python train.py --head_dim=64 --intermediate_size=704 --vocab_size=7579 --attn_scale=0.125 --extras=["capped logits"] --init_std_o=0.0145 --beta1=0.95 --beta2=0.98 --lr_head=0.00847 --decay_fraction=0.717 --decay_shape="sqrt" --batch_tokens=32768
MLP neurons of a small language model. Each row is named by its layer, matrix (gate and up: input weights) and neuron, and shows model dimensions 128-255. Each number is 500 + 40 x the weight over its row's rms, rounded and kept within 0 to 999. Numbers have three digits each. A neuron's up and down rows have the sign that makes its largest values positive.
A block is one neuron, or neurons of one layer that tend to fire together. Before each block is what it responds to, as a language model described it from the Wikipedia text at the highest values.

Month names and He
L4.gate116:454515445521518491491504516506528492483561517458422463475527488545534453543500544534519547504472522525490509430501516474526550531516446571554451493446503482471489562494479471507527491505500511521482489448526481528464487442519504454492449366531513558515453478524519526556459489496419500573459508485491468532532492545492529434473533423455552516540501522623576474525497504501476476487448
L4.up116:496529540459478481513552516511498485466481565539525476567486509505515493472480523561531518543547460418475514460531514474555505490532507435537489487464496512476421497461434505510503546565541455479544485506477495452497520474505453441534531565455440528378504453528507536528532401482556473493499566542476526529534503424534518550499540494552480505505517485558511444522512561475493482559537
L4.gate231:558488491417456462378532489430514517483541481545511575585568445471533532492544464489527533425506447482468553453537553540487470454545426424504597466492551503478575509516438514433479553550487541526512489529484523599498509516431506529550473519538503460633537458442439500519464425527510510539522482497489497547485531515533503485477500502535505535542513499516497453434432489483484459544515
L4.up231:558470529588516545465524583545566511457462487434455563541521531446457444436514391554490517479438505428510478497556539468498488604479483540527509517442478504468528447481446537582442524548486496512444495461535423516485478487490491500490507456467496558485504562460510518449483457520402419460529461497489552504523501495547483517483549524442566449480470438504532541452531510494558585475454
L4.gate252:475523496572483529468458514508517502496519511411532489509497501464483523465569484528524496510439563430518489496565464576490473459457478453532551475475563543454547519472471525447554514526509456605503418505517454547483575503430462510507564491518497497496547436503518399502434451421524470551553573488447484581554497437470542492562493502524532481529496552617460490463447495540445556537507
L4.up252:538513510520525528522462473493543445524466536537495549547530477490472455452572541501489466444420546470535484463536428559499497537464415501515460471426532493477500504440486491506581521410465429517536539454524427551544522500439443501502439483488504458457522494414522525492504438455553492459558520480495548493517496449488563473502496488367528541575575584491509478442480472554455522576501
L4.gate284:438542561477463447507467530551503486439486524564499462466417522502448546550542466572508525480476502450493535495497488536485489518485510531404511503523537587467468510535540468476483518487552532492461549586467489507492490477474565518514466535468564441500558488495553569531455521497514509509465413508465437494426504459484540474543546476517459486504455459530522471526481513475479467566525
L4.up284:421450537498562443475457498470532457558465483553459516435505489529502527427516512531540510476483506498520533472513548506520522442526420524494462477529526556501547498496521501495457440543588461528491482514518519508555524504509565556450501456399494459521605575591507478460385496477556545472521534424528455554509547561422513482508490548485505418545410506400535478510497529504486470462542
L4.gate420:457491522482519477480518414579491408463434465520511495495484429482549505538477437435452571453418549489497556471442474582537511482501433464531472476487503465511476478461453500499465602539469465475504586561478545484458508470524538506454521461527445546510553512494500546537475482572472585451519515519507494521534437471462584456548488455471504479488471578498479508485507504499443514521511
L4.up420:589543501550491447532467429508505586529438458476464455489448492523469509501490487551534449436421455495445492504479518454473446449560521510513484556495554412508518468490486530495459552548474514441447486560525519500480530457543462462542493472432478549550479472548527522453438444530475573447487508495470484526521449570490506500461454456540486482576533515444476546537456506461535512642538
L4.gate444:477455495525426516520465458535532522486453433529495493556518543417543592569471523490487511555520578524461550528546489537514525477610507555456504555505432519520522447436550525574523541491480498464510480549471490433511508500514454584493478428503492497449518525526400506461517504453513597452522576541480550472457504471504505441508457485553513556511427475492497475499483492511594445500519
L4.up444:460430486513468512503527534447542499521495526545527516474567483503476548455471466572481565459438397493464525537616541561525550521517442525526466531460531505451540464498511466442504487461493506549509443539473596533481460461510485456508520500547427501523555541491518476497513470463453538482582505470499543553479499426476493493471562440515530419537494504454503484491526538425536533513539
L4.gate502:454522552497516543512513449463502504583546539446507470503487453541482472503490503461544523436496532532536554495535487522501480451537501496469478478496531523546524441556453552504567519524537380498475466496522472545519573525432518529547495490501440556456491500497541445555450550531400458464481514552396534513454494501439542476460543489502438431510526540480617425465510539528503480576506
L4.up502:525491517471440505529492387525454487452570525481566499437524419485425537490576538429557444441481522445518547479579461514494520505503515522499529529520550642508529464491479465547541515483451461495487503510429483525535494495504527502503528481476465497496513502491527501527415475446530543533474514568496439545556528510403465490505463611474481495476496466526598525431506485497494437569454
L4.gate571:499530521496490511471528558450529542436449415460398502462540529483485484535504460477484488508541478521490548511591492445494500503510445484452450509506547500472480476507519564510466518481443563520416488522521437532462555504554422506577470552469506446455519511464528512487570463541528510484547483581467521519515466518492535503519438569446549513470439541497583501561478489498480486467549
L4.up571:415522552503546502463519521426516543429438502477562517563498615535482494477482527501436509490550461463538456549513514450459473530468476554487515490535480488374470532529538458435541481522538498428541507530492479464499412470529459522486524521486546526510474459460535514490476536524513496597476483563404537487540475505508446516543426487478507467488447464483491502563500499492420571469510

Word-completing suffix pieces
L6.gate150:412527450491425464510540532470524476578579467487544475513432508465554523484504520471481453469396476467408512419535544494442481521499478501477551531507507443507548539480504475500465518482495577530547424484527582514543505446482503474498461493555463536442561452519525473469459500507495468531519492489452454491466476488388551581413429545491447508423470561485480470564482546508422522430523
L6.up150:418574501439478428541502557513587555538500507423522531493530498534514503512498549455512524536460519514525514475495464490456519535493540572499492474533519512509464521591544522428541559566470549581556482440521542477524543479516483465383564545515517507444535543533468445479486462500495430428495513462485494531452512438455456522525485513514542481563546475521543458442507509455477407493533
L6.gate224:452374421513503530507459527457551523491558472520481466582494499528475536503525465490451443520475454551521536508575513543511424560418479538513483486478437456520542512541523406447525419521488501513491476486488486511513513567527472489544497508470502543501556464511478514543478477506479525478505416464570511476518553480494485514497543494556521492499473530511525499455491573494488485404480
L6.up224:524499542544509465555449516515457555513478507500498566508568461450494567469549557510445495501483438536538484491522521465490477560526525508527488438444456530490513417424490444479584489449508518512510506465470467461533499515578496492485481553422497539531472491460560483489431534501494435550548520518544481499562506453555583559457461526556587524483456458532497486504429467494523522503550
L6.gate304:487507473511538489519515511453522482535628445560498512449544498506534557512467523488524509505449540502527400382396551500470557430524521498499530504591549500536539417490492490489468474525506475562469517517508509422492460598423436548536470556493471527522566500488521539451547565550538489571395515478542457465554459493487496520501502527473504544516498467492432506478557542511495497463464
L6.up304:434559432481519475503403542414534531510490572517501506400526499490463537449482552523477384462510524533432500505500484517576518511411464446448496513476473518512533476465544496536460481500480503507474509539477450504585512531507498549508498527464476517573547497502531478415545521497498460544535533504490468503520527468484514494535540460482439535576453523462499438530498506500506564518509
L6.gate408:485476520443551479493509487513559540511479531512522540486487520496511493429508615474479538584453482465513500402430489577531556496482517456486487558483492478537490547487529548501523516479565472492503468461557518484479542562483559402458501483503426565524624520461518515490522449481546535486497456502415521503464486567534503510486535490534507466493431607486580445540420590549480524507501
L6.up408:562492590472514496425547615482527521576495525454439527436478494563475545499565480480426457511506545473500488521461487554445537569527434559462487503535514400521502488524467471600420548485495437512479489550571505520441423507464514429469488524466486558472480529515437466564487508449484493479504527452520512559467510545522473499483502558510428506478448512545516467537505549510455477496475
L6.gate412:504496546439493493511492547517483519518537517481501476444504493501479503486509495447471447508543525492551445535446485505489509594450493484499471492506481479415524509541500472530455486528484511527551565451528429468459486495384536521437500559628518467485474453543500494510495536483423471557472504548461515536572499565468508587510490432517541474458452505528444497501492555514445540437569
L6.up412:590617487493529496545496405420508438532590530501507471510486495534534551492586507471501463508519471507505498463478548487461554481492546503445500504482481491438501510480474445486525589436501534507409513526410442406527452489489543549427530537519500413538514511479457480522504519474539432484461520518494479510549539492511553473503473578480541531495570496453436468500550501472541535490478
L6.gate449:442486452531548569491582476486496518528496507543532482496534450543487469444444487504419485498559526507523491494458586513510552540553480535461538472568483484535492487525518480511486467448489540583478556498528491494494480483400490501487446560573473487543452483471417476485515487530514488564479482434474531408570462517585462480431515528469462522514528475465463505520507540554550545581441
L6.up449:480546437467486498502480469527549500479448503528468531503482549498496445481530522568513526477497464533492518426526433473510494522520544422540504547456525486553545487521481451560477463461419546520501505497536465471521529485524470449549490535468482562490445441554544517466499539529511563486508462483509460537582513487414561535552459500452461518471507497551485475418426512434615437505504
L6.gate641:462475501475553515543453528466535553503539500419524617512537533514537520490531521442464429542472567565478474584533536506502562540564467526453520530500572470467465524522475528509540476552474529496439452465490426526519552493449513501497473485518510522486520554440493457422456511489511499549530539513523532584457532485446473510498546571471587450457515537481587494496512474487597430500542
L6.up641:475561473517496450426496508420464537476527543534475455525544456529540481512500419492528509445471417556454500511427562520513474508451541523437498491564499468405518541530497490502582488504471447536511445527529524525438466486552451546496461535499503504478500526593478485530431566510520554471518511467452587510560505551485474480503533472452511499506468458516453466541533497404483510505361
L6.gate674:452537455554475528521510511458538525509535530502421483462503505525469476487458554495499460503509607463480480473501586457484537571490493519423468522463546536415489460505500569465551473561508524425506414517546553482492536492519519460536488504512558506474539493451460452463470540509522375535473545455502432558471525511469480560538510464476561456491500492464512549496459565466508525437586
L6.up674:533502480476448522465462378515474504530540424492485530550549467481542519581437535564552532483501554495487444529464555533561500487550501436464474552531480535489519491425510528557435442550436597484457538449476453525568488510463456519496451476450513532550494506461562436522499478508485508518534532542514480480487460522486434469497445490581461575512513596533479494460490489455467491482544

Final digit of numbers
L4.gate78:520499498542491462500493472498454414548533514570460500550397494457438508475413458487514545468510539550507481568517527447513489512442470490495486519489489497457503532545454469437466539438453497481516541518532547553478481525391479550543499500476506469536488559525488483509483510523556472510476449488535525455456492452529546489542460433497509523492425478500489407530580554565489467466510
L4.up78:424484469453526497454484461468477514577494456498513465516534508509499562526532440516582547457573466460527487467451467551558475513534489607493466472474460518435556489522545528422511468513454442534447482550527524474542556576513552494527501549469427537505458468550546463391505557517545532536526445474514501474454515486471521555524446478562476491527503497530489502525478521440503457440544
L4.gate83:482475482550469451558427479544482516497563433490519441433574427432466492525581547544502492518432516495456559492493472572499443480445525534508563552496524500492540526498493547544465533457423526462524488484466481459437588591501478482424557531450483512501480468485472562532491501456515461466511513577524566551547568476568454468486472511559471484431547515508519461470495503549567414411478
L4.up83:510490484565531477521488533499576542552491521553425390473435521480511551489458494484472480502491434505449481404498506499513455527466516471489514476528520537542531457498530454516511458514500521532496520479379456515597467448520442495605467596474476512522484526491562470455479514467549512503528536508511516569518459495472480430468477536511487463492451512506478471505422467499482498564549
L4.gate122:586431556552539450508482490575514560397551503553479501487521500413535462480489504484451451541496518436445519523539495490500472430510443535505519398472468433469488525526497508449506522481535527477502435551524510470541509514577533582541479476490447464509513481546473523442515528461511483487490510543475524522494487426473469502587472603486449482494528518441501520457414487518536495482457
L4.up122:453462493464456507438520422501536504505520482537539547492539522475553448484532448547497538519485508475497541573557436524528493525442495454463486483484422519442483546482546515541506519434515497506502580523482572526464473495576532476555468526574468463465472439540489547532484517543538452523491471437569456490505443506461450509502458491513532534484531489530585602474503499605537503513469
L4.gate178:483529436523504499509543450512408514484501558510505473493525438575555515483548468550504470539493530462488462495435422515566478477497483510530537497499538501446566447516527492556532566515537454516535491477489535503492569515453490493507547496498432512532492495507494450494521480478566536426444506411523502548452454459524490471426523543521513468469466499483481470483463505534388527513545
L4.up178:516506482435556477509451533536458476538458492549484490482466480514521574425476548485498524442558513535475485548490487567565486506533594519514495483513473474437532417489485480541479549577504482541507491493541454495466417576581515529550477557449516480594572556480523512493418506490569509542484501582557480498536554494491509589508442507503525507531546521498472487507465474539463467478479
L4.gate196:524529422457462465504457468466480521553489489418492543378484494449440518496549522540476537540473585490527480546445489479471493541541547590525546561450456501512547543477535546429449592468470468538499519421459474521448491469444506547519518413522543530511435501484510509508452470508506466519556450469582523508449454495494485571582463519521544541510556462470525472508543491546451419481544
L4.up196:521480525496484539509510414533543527494520474568488463515473535500498476420515545545486513516547480523405545499525530468482556483519479478583508444523496515454476514537473387579498452442465528523432511535412490504534522505485498591486575500483520474511469523485447526493499475481548518437492437473513521604436460518507452540485481503505519397462513499474516545489559496537490517474582
L4.gate277:499541452544507562488460524538536527498512462524495411467476509485436455541506497487433452565533557548483562510547461527471534567495477484490554533565478587507459574473522534448542540481473553539549496476462476502509585460567545507553561536454486473498492471525451500412506469493589471523538544515547531486512558498436460512469491473515510486500502496555580456503543535459511529516511
L4.up277:502500568474405528519529503506508469546501559515458431514607430444482491436489484514460467520513523552535446459486444532567527454535548578505520537466495491478487547442486440485503517530466469538504468529514545533460468497504489531590531542462487495541518458511582444533504494482463416375450499473552511529528497491460466463459476417466511484443444495509473477504448517414500546509449
L4.gate306:576469544520480486501413552514484505537479470443510558451504602469565490488474463448602462578448514505526515486509500511489583494510480546602506515465501454557591504509474512473459541520453483459527558534484473526543507496500459552509497525484481396485535451501502540570589491459529467515558464501537523501511499584524440545545468495515478513552487521541455533545545490559569472454484
L4.up306:548557434466508500498460486460528514519575493453531543532489483475439539534478490467458500442436504552487476462506413502498487513588478507528562528466513440477462493571516526485570413497524473531547508447514533463544538474473461536475507540540498563487440555464516463549462530544526466431514507463516488511457445474501575450482439531558534555472409514564475500457471518553481508525521
L4.gate380:524482476511514576480504504549535480582486552409513513510463465498536461594498415523597496508441505507531498528477506486468518452526483548507459514534454381486426495453491564432524498488520510527481541466498562571481537545481482514532516511516561452490505508578510478549518516550533448538492551510560437534466497454517448464521485574533483540479461525521533472460528519501496499503481
L4.up380:501490447430500409484490459560483497483546452496477510542473556467482503552462468441547495506545510481541515553510470535455476490498364511526484466531463433508526511535534562486497561433451506477391517546407499534539545525557439555504561531471479453526492550538507475486518558493539447437513464472550463453424613485444396527503554468438426436499453599516430438490468492529515490468490

Word-final suffix pieces
L5.gate4:470456495522483507495416527532489503553532479547428474505493503477500484456507564424548428538497496522474495489552500531502503554484501491449533480522493507499498490484563504496544520562547491511453440492546482528518484499562513519475504537526488543557474478427492470397502452485482482497473431500417449438523487597479489568554463482454524472477481515523490516530485570557521505506434
L5.up4:478537477505488606451479514478485483475519499502494569506515457481515512499515501470528444529482401494473528477509543479453485503577499474472497507538552470439472475480488525488564493574537466460513470502595489434477434481468569455515429566465508471500441450461532460529567540440482516571570439491512458468504539472561498571516487465443461445499541585544497625498467456440478473522471

Final digit of numbers
L5.gate367:531455475509517480520504494580522564502519444538487478498527447569506536534510500491532538476418552527512507432408413505465474490516485469551518432485515483486562509495467592495483520482426496470493593483519486562577491475513597503569524603459545519506517485474453514503494437533493486530491465508551506482527495567471488453478430545499475539442451502478478548510431539527507464516549
L5.up367:512474451494538451543522520412441510520454466446527514556541498442490506480500489425523632538477480473490550488508552485559506516416513537489596540441485415496430503466486557524505483389473516520453534492523557485470470492461547453524528505495559397512596462458474475511519532440519448533550509442566482576488493492491484467514476491475454479477380489536535452531503508512461510466553

Pronoun "it", mid-word endings
L5.gate168:475480510504460501453451506436478558492516448558532529499495414451518531453479438451490493462432445488541507408456473500576421500518530427539535512543437512474541528512485530550477394431487549484493491511494503523549534454451450488471529566521472531530525508442509485503376475466577464436487522481537433552548554521460464477461483487492487492470549490546452405563465552564474520477516
L5.up168:485532476573405544426523398476527530516484487477544526565453492425559538483475490557528461571518481473495443423471470460484498468509531474490514563525456509478466451495550496497535415474513525470481483470559481531547493519485552499554468544436517460590489528564541482495461563416486499549541514381503506511538449562482438469544441375490486491452520453510495483498413499494465430468457

Clause-initial pronoun it
L6.gate34:578502455499482525560460497476530481512507505479569449459500495420480518508519522522525538507519556437481546393440490519487503497459476494529552472481466426443527564567529488439519486499491487483426436506566519465462502433457522496535574514503508468538574520496511506494482551522534467508512580524600424451529544577492447566560491533461480499434519530512508468535522546443474466495523
L6.up34:542537506449529528511527406529468508514513489467430444496532488440517503487561490486445456454525548500503551475533492554579417517488486515467464495433498541497547550472498437597436509449460543549499517446523466520581485570483547525435465541446464502505466540438536409513525469540561534509547456483501545541463520546497513462453542505473496478486542484545452483465506542550462536541529
L6.gate157:544523395503431459531504500502493494526485478468490519553489509534492534502483481533490464523448478488477475497510493486479477541472535527506530542439491540536466453431434479535441565497437573538513508487550507492482436576492427506518494501488538435488455506530572414442427517519511533470561483437553557480492469530529458478440489438551543527507473531555519469502486439579391469506578
L6.up157:530563497543545522503521501477507482527552460546530612515554521475530523421506481523516470479574422493509445471473500492530484514515520552521480526523502530497457444398486495559427554484458497476470497503557561474548495461454585516487510465424502489545442552457506516486455441568451466510487492464436460495539494489456490423551542489437484502460515530535524520583419549548439452530495
L6.gate205:536459432547584526534464438521498457568395427470534604512516413530532499472512484494469465490515445534517549431524523505513554452484520467470520470513483532561500542455517501558539521465473525494544435519535558558513507446495452519514552478474481435538575528461481498517530469451467523471461581498509474565474434472471596463455503420535478504526447552538488528539506464489498463460555
L6.up205:500510546480488509526436508472496600531503460545530491533501561521463474512547564512462584521548505464474456530583509477497424503464555522551422448573582546536582533434534523530499539486476485541478505521459498488531487547510437454537477462522486479566464510472474467507496454486439487497468464522474471434524460510519537519532552537523556542560431479555443475472478519493497416514580
L6.gate405:521489484506525414519478490525547492473546527490450562476520492474493463536430439514479466488523519471476519487497516550503491439457494410595468500519479547474530597498454525525593557452475544543565531505496514498498544531481538520521520529500443433493470469503512486502523464399484477445543527516470531532493461513518510480452560472544450515504499622473458416563429510566516487546555
L6.up405:505510486522511462471482499499507503515418473523402653451550437533467491476481474522525450465529449539543502446442438520529470480506573541591528511454482530529580526459489531552526490505529480543495475470521487549516483563442518472552508486518489461503486468472438572558459547527518441477526495410507503443577514429488424473519486541534478407475494508586550497533553491528502495506498
L6.gate546:476509518507559562462501461530459420512454529543554521436485470481498491454440500526492505490440564524499468447593479533449540475504549472529574522476510540474527526500486487516475504527516465559496413521576534545518515497434500469543471488500476472501454483393510498568439562489499502480451559504547452510547490599484484498450490475514492558405524460556554423491503518451521465495458
L6.up546:542507504525460531492497479455511437535544500492551517563531559532491560427498446523573525595527500480490504422488377515440529512536514566474575490516452506558523500423474474472490536491522488488492501554515506534549463483495486496513507581511475446508489506467487471529467493555446510494467467488523495468520473480542505520512540579454573512502500538528518521550489493474451486422562
L6.gate595:529545509461521525487570508458505439442522508482534546458416518568453474438428514506487541472531523448533561417485518492493474534475537491512428460499564545450491469530546446534536501549575481578526535509473569534535459486529536424468535540513548512490492584449456528573480508577413499474587449495477540503443447506519574474461509555493483549476490466522521546452541475506482487531513
L6.up595:471476549461567543538459515465515514436473520558507515499510535526442495449552529522559456520507469519450454497491469463456490451523503531463438491455510525451416565461406507546494525544531530542431494475419450481559487496498434439539475445551543514493551438486519471478483470484469483484555539553459541436515552442545464462502602524478485580444474397496535566507508546538535485554448
L6.gate609:476507498496525494508495488497556464517436512486518555488473582492488533485474489570512471491521486496502469454570437527488408516508464480505488463376541485537450502469506531545516505542504512540474542541571530475471467507532485470539479497557433477494452522570409452555473458516458566457483594477480476536460480528479526487467510479548515489512540600546519513431422519600515447547576
L6.up609:546435488510503480434507479536562517476515480492509510501499472492524498503554453437536452519467513513455534568535503512465495519443513464546476426568537486523490458543588521472538472469489478505488475481519605490512526499539578494499431528548535510537457501553537505544531449488505487469520485478470492545431465518531431507565489503432494546483503509453517521549426507518567367440492
L6.gate691:534544524462495550504434448502518456557546603471473489528577514448532547519580524496530502442443529463560543490527487486455506513552510505490512479518491548571451563513537493468538562476521493520487465473511519426514516465560523493517473495447470505409523511475527494520457548483420564568431505496516444476519547559491493551539477482557545554506518484555492473490437557499549507484533
L6.up691:467442471457521451466502508431535567473487423473479587484501521442567526485489548539475544504508510445496461459452552490530512460520511481581454441438508560504507484473466489495551526531528534471497468506407522460509515523549542477526521430444441486504540509544509498554495431474517514520525514511473521412578553489455469549513527471548493493481566506468487486505522500539532511521487

Final code/number fragments
L6.gate22:516543507454523537472466470433475470497501493446558511460543500536468491534513499443522394480464511581546531505492554548538515548587538547525541540508520476437465488508472520530504480530463536540403452457501429480487550549469507522493468497416512468443460554446509547514542571511511493585456571533442477553477438480500500474406537495502502425489530551543566450523524522536494484451468
L6.up22:495471438553525488568468466524517575461473434487510535485398519436519501513497442471523544558471474426538512467467505506483508555494497552510436497493498490480548490534503510447483466503517493478452453570469471462484607506524515595474462540505453477469504547550452512516523506519493443408515542536547521471537490522484391431531492511552511482503561491501506517568490569461581478553519
L6.gate329:545443443528510486503572539569515504436487426541501438552523536540442499437539439567454450570506484451437484493465549502530628531484533494473484447460521448551477510433470492506476504498412492495507478532450470490489493521490439484479512499446604481468518581456518568497443452531558460467567520477598466481515470456520504496523463473463491518560496486420515483492449442512518479495472
L6.up329:502496537501458480507602490451500483499480499466544485483495498530555484500538530527507492496517587492495531504496520556450460501442483493496464500548466454499468627460463494474472481462465485500472490471437570483438454452507553564495482457558533546498538456548479436506461452535542564538444538467445478562509410494498482531475463488493532535526496542537496558489451501538444506444474
L6.gate364:497479433561435556535601552422574492540463445453488560474468543577511496564451492480535458533533469570530508451514480460471473509457454520551406532568554480573483500524488491497490580523500511540485469513472499423524559515437498518569576464472516507503530542588562568471495508459538486472572459516512502566510453463569522541458484502511536513533480572451563506516436522563449471461547
L6.up364:572510554527469531596530463474467532477499539504578485466513527431477531555505496450454491509497515439539547530571524476513382569562533555482501444557489458523501548574508478488501547519511415526506542566498491533476542539427395502514432490538560497494470453540465483561537471523479441492527490580554467506481528484572469518479517478500455486543467490436515590434481531454487452476435
L6.gate422:518443527522505547501539499484469504539491506604558462547508525484544436583570578499529454603489436467477498503465473547524517479410496498569396488486433470456439573476543513538580532533463451494443472509540472506467549539539560537476550461465465494529543454485555533502507494503540487507527531516498497509576492493476485427519523505520513519531502501431548469515449575529532561557500
L6.up422:542502531541504449463586540592534549496403478571467468472401479426527540479497510540546523544511453553477537544528525547544479532502571553591486499538486495444446521436567522543455554444479485518508484520446522451517451489516562463578472544484475448493467418478496456428496409455490449497494550545500538474481533492488519526543517511411479425517587527505492498490418511464501530471517
L6.gate491:400504510508531480533463429505516499506470538487401498487456477427574445542520468518483463535495484497557464538531490522486451486551497511547547496545532491423525498518536447535520540359487473385569490489438469458489581503523516474417534486492479511435528492547471417495492555521487546489443582540532572477496521526505473485523532469576556502474467557435514448578510554473548494430477
L6.up491:529549514486481524537504500568546586577483464510551468376447505516495499529472498505517455476533528501488468450499489534502488481463565440527550491530436595503401485486551507470485562501553461510410496505440475507513505474509470478490476546524506512493537512534491465502487556493456482420477562468480573522524506487503451543526495500459493518518537489506568429510471529558534528474531
L6.gate519:477535499525584508496540473481458479535542514439522524512462521464536528525508567541584401462470535515579449520490477521502494513508497559564528518518480440446462508431534532520534479532523457531515460561571505511499518582444494532483483514516522459464516503489439495487516499478488547509564394528595472488436506422485459536475513600516493585506507469518522467479519540458484483522589
L6.up519:536450521478450429446485540493440511522486497535469476501526503525500436531508566542511466501496527464538502584553463525469478552481507436538467489488486509413573528480505511492454518433453552487558501537497509520483508569491488514545427453505522504484468503515573425445590497443516490486491536535485444580520540445531474477429547496534445535502519465558544539517497479514548488541575
L6.gate652:512479502456552466514581443515527538543496525497535435537486449481505539469473479400541470565453606478445507510478484446481477421431418545574434496495496545538500423524501527445457490455487520458461470542526471541520503569498505383488522469489480484451550554482527545482547493517521488520432522500430452467476426551520556482571471520510518534491470575504540532591497447479472486459463
L6.up652:624530498559535487493521551477474519512519479536559436478532471522519477476493454512529448522480532545488509416431467477572454532468466487469481516482535456416500538541559538524480401482483453427458528437585496500547561446443415479498446484478402500517503429504516494439535545508507389497489463516524479434528514522558479609443500568448523482501509532484483567510445469564492499502527
L6.gate699:494509447476495477430562467470499495466471486504462505572478527453513488465547487463493589535498466482467463463401458534523495545517457497478460472422529499504507457495473451483520596478483463514460479547508491533467592451529523600536408503476512527504533527469522392402464453457588477557505516460552503506461550552516439542428467590611541543490441523528514499489492522488531491477500
L6.up699:537485500487492424470556625519512569565435509597455519503546507468439553505554485491464452477507505540543512528557470523503532495511433471521463526418484540505498486502480523462608445491530493578445532464463476443485473428430479465579453464485506517486558513521442465491501484491538458465541517486460496592543552543510508523434548477533599507458487597463566471491527505517492509500495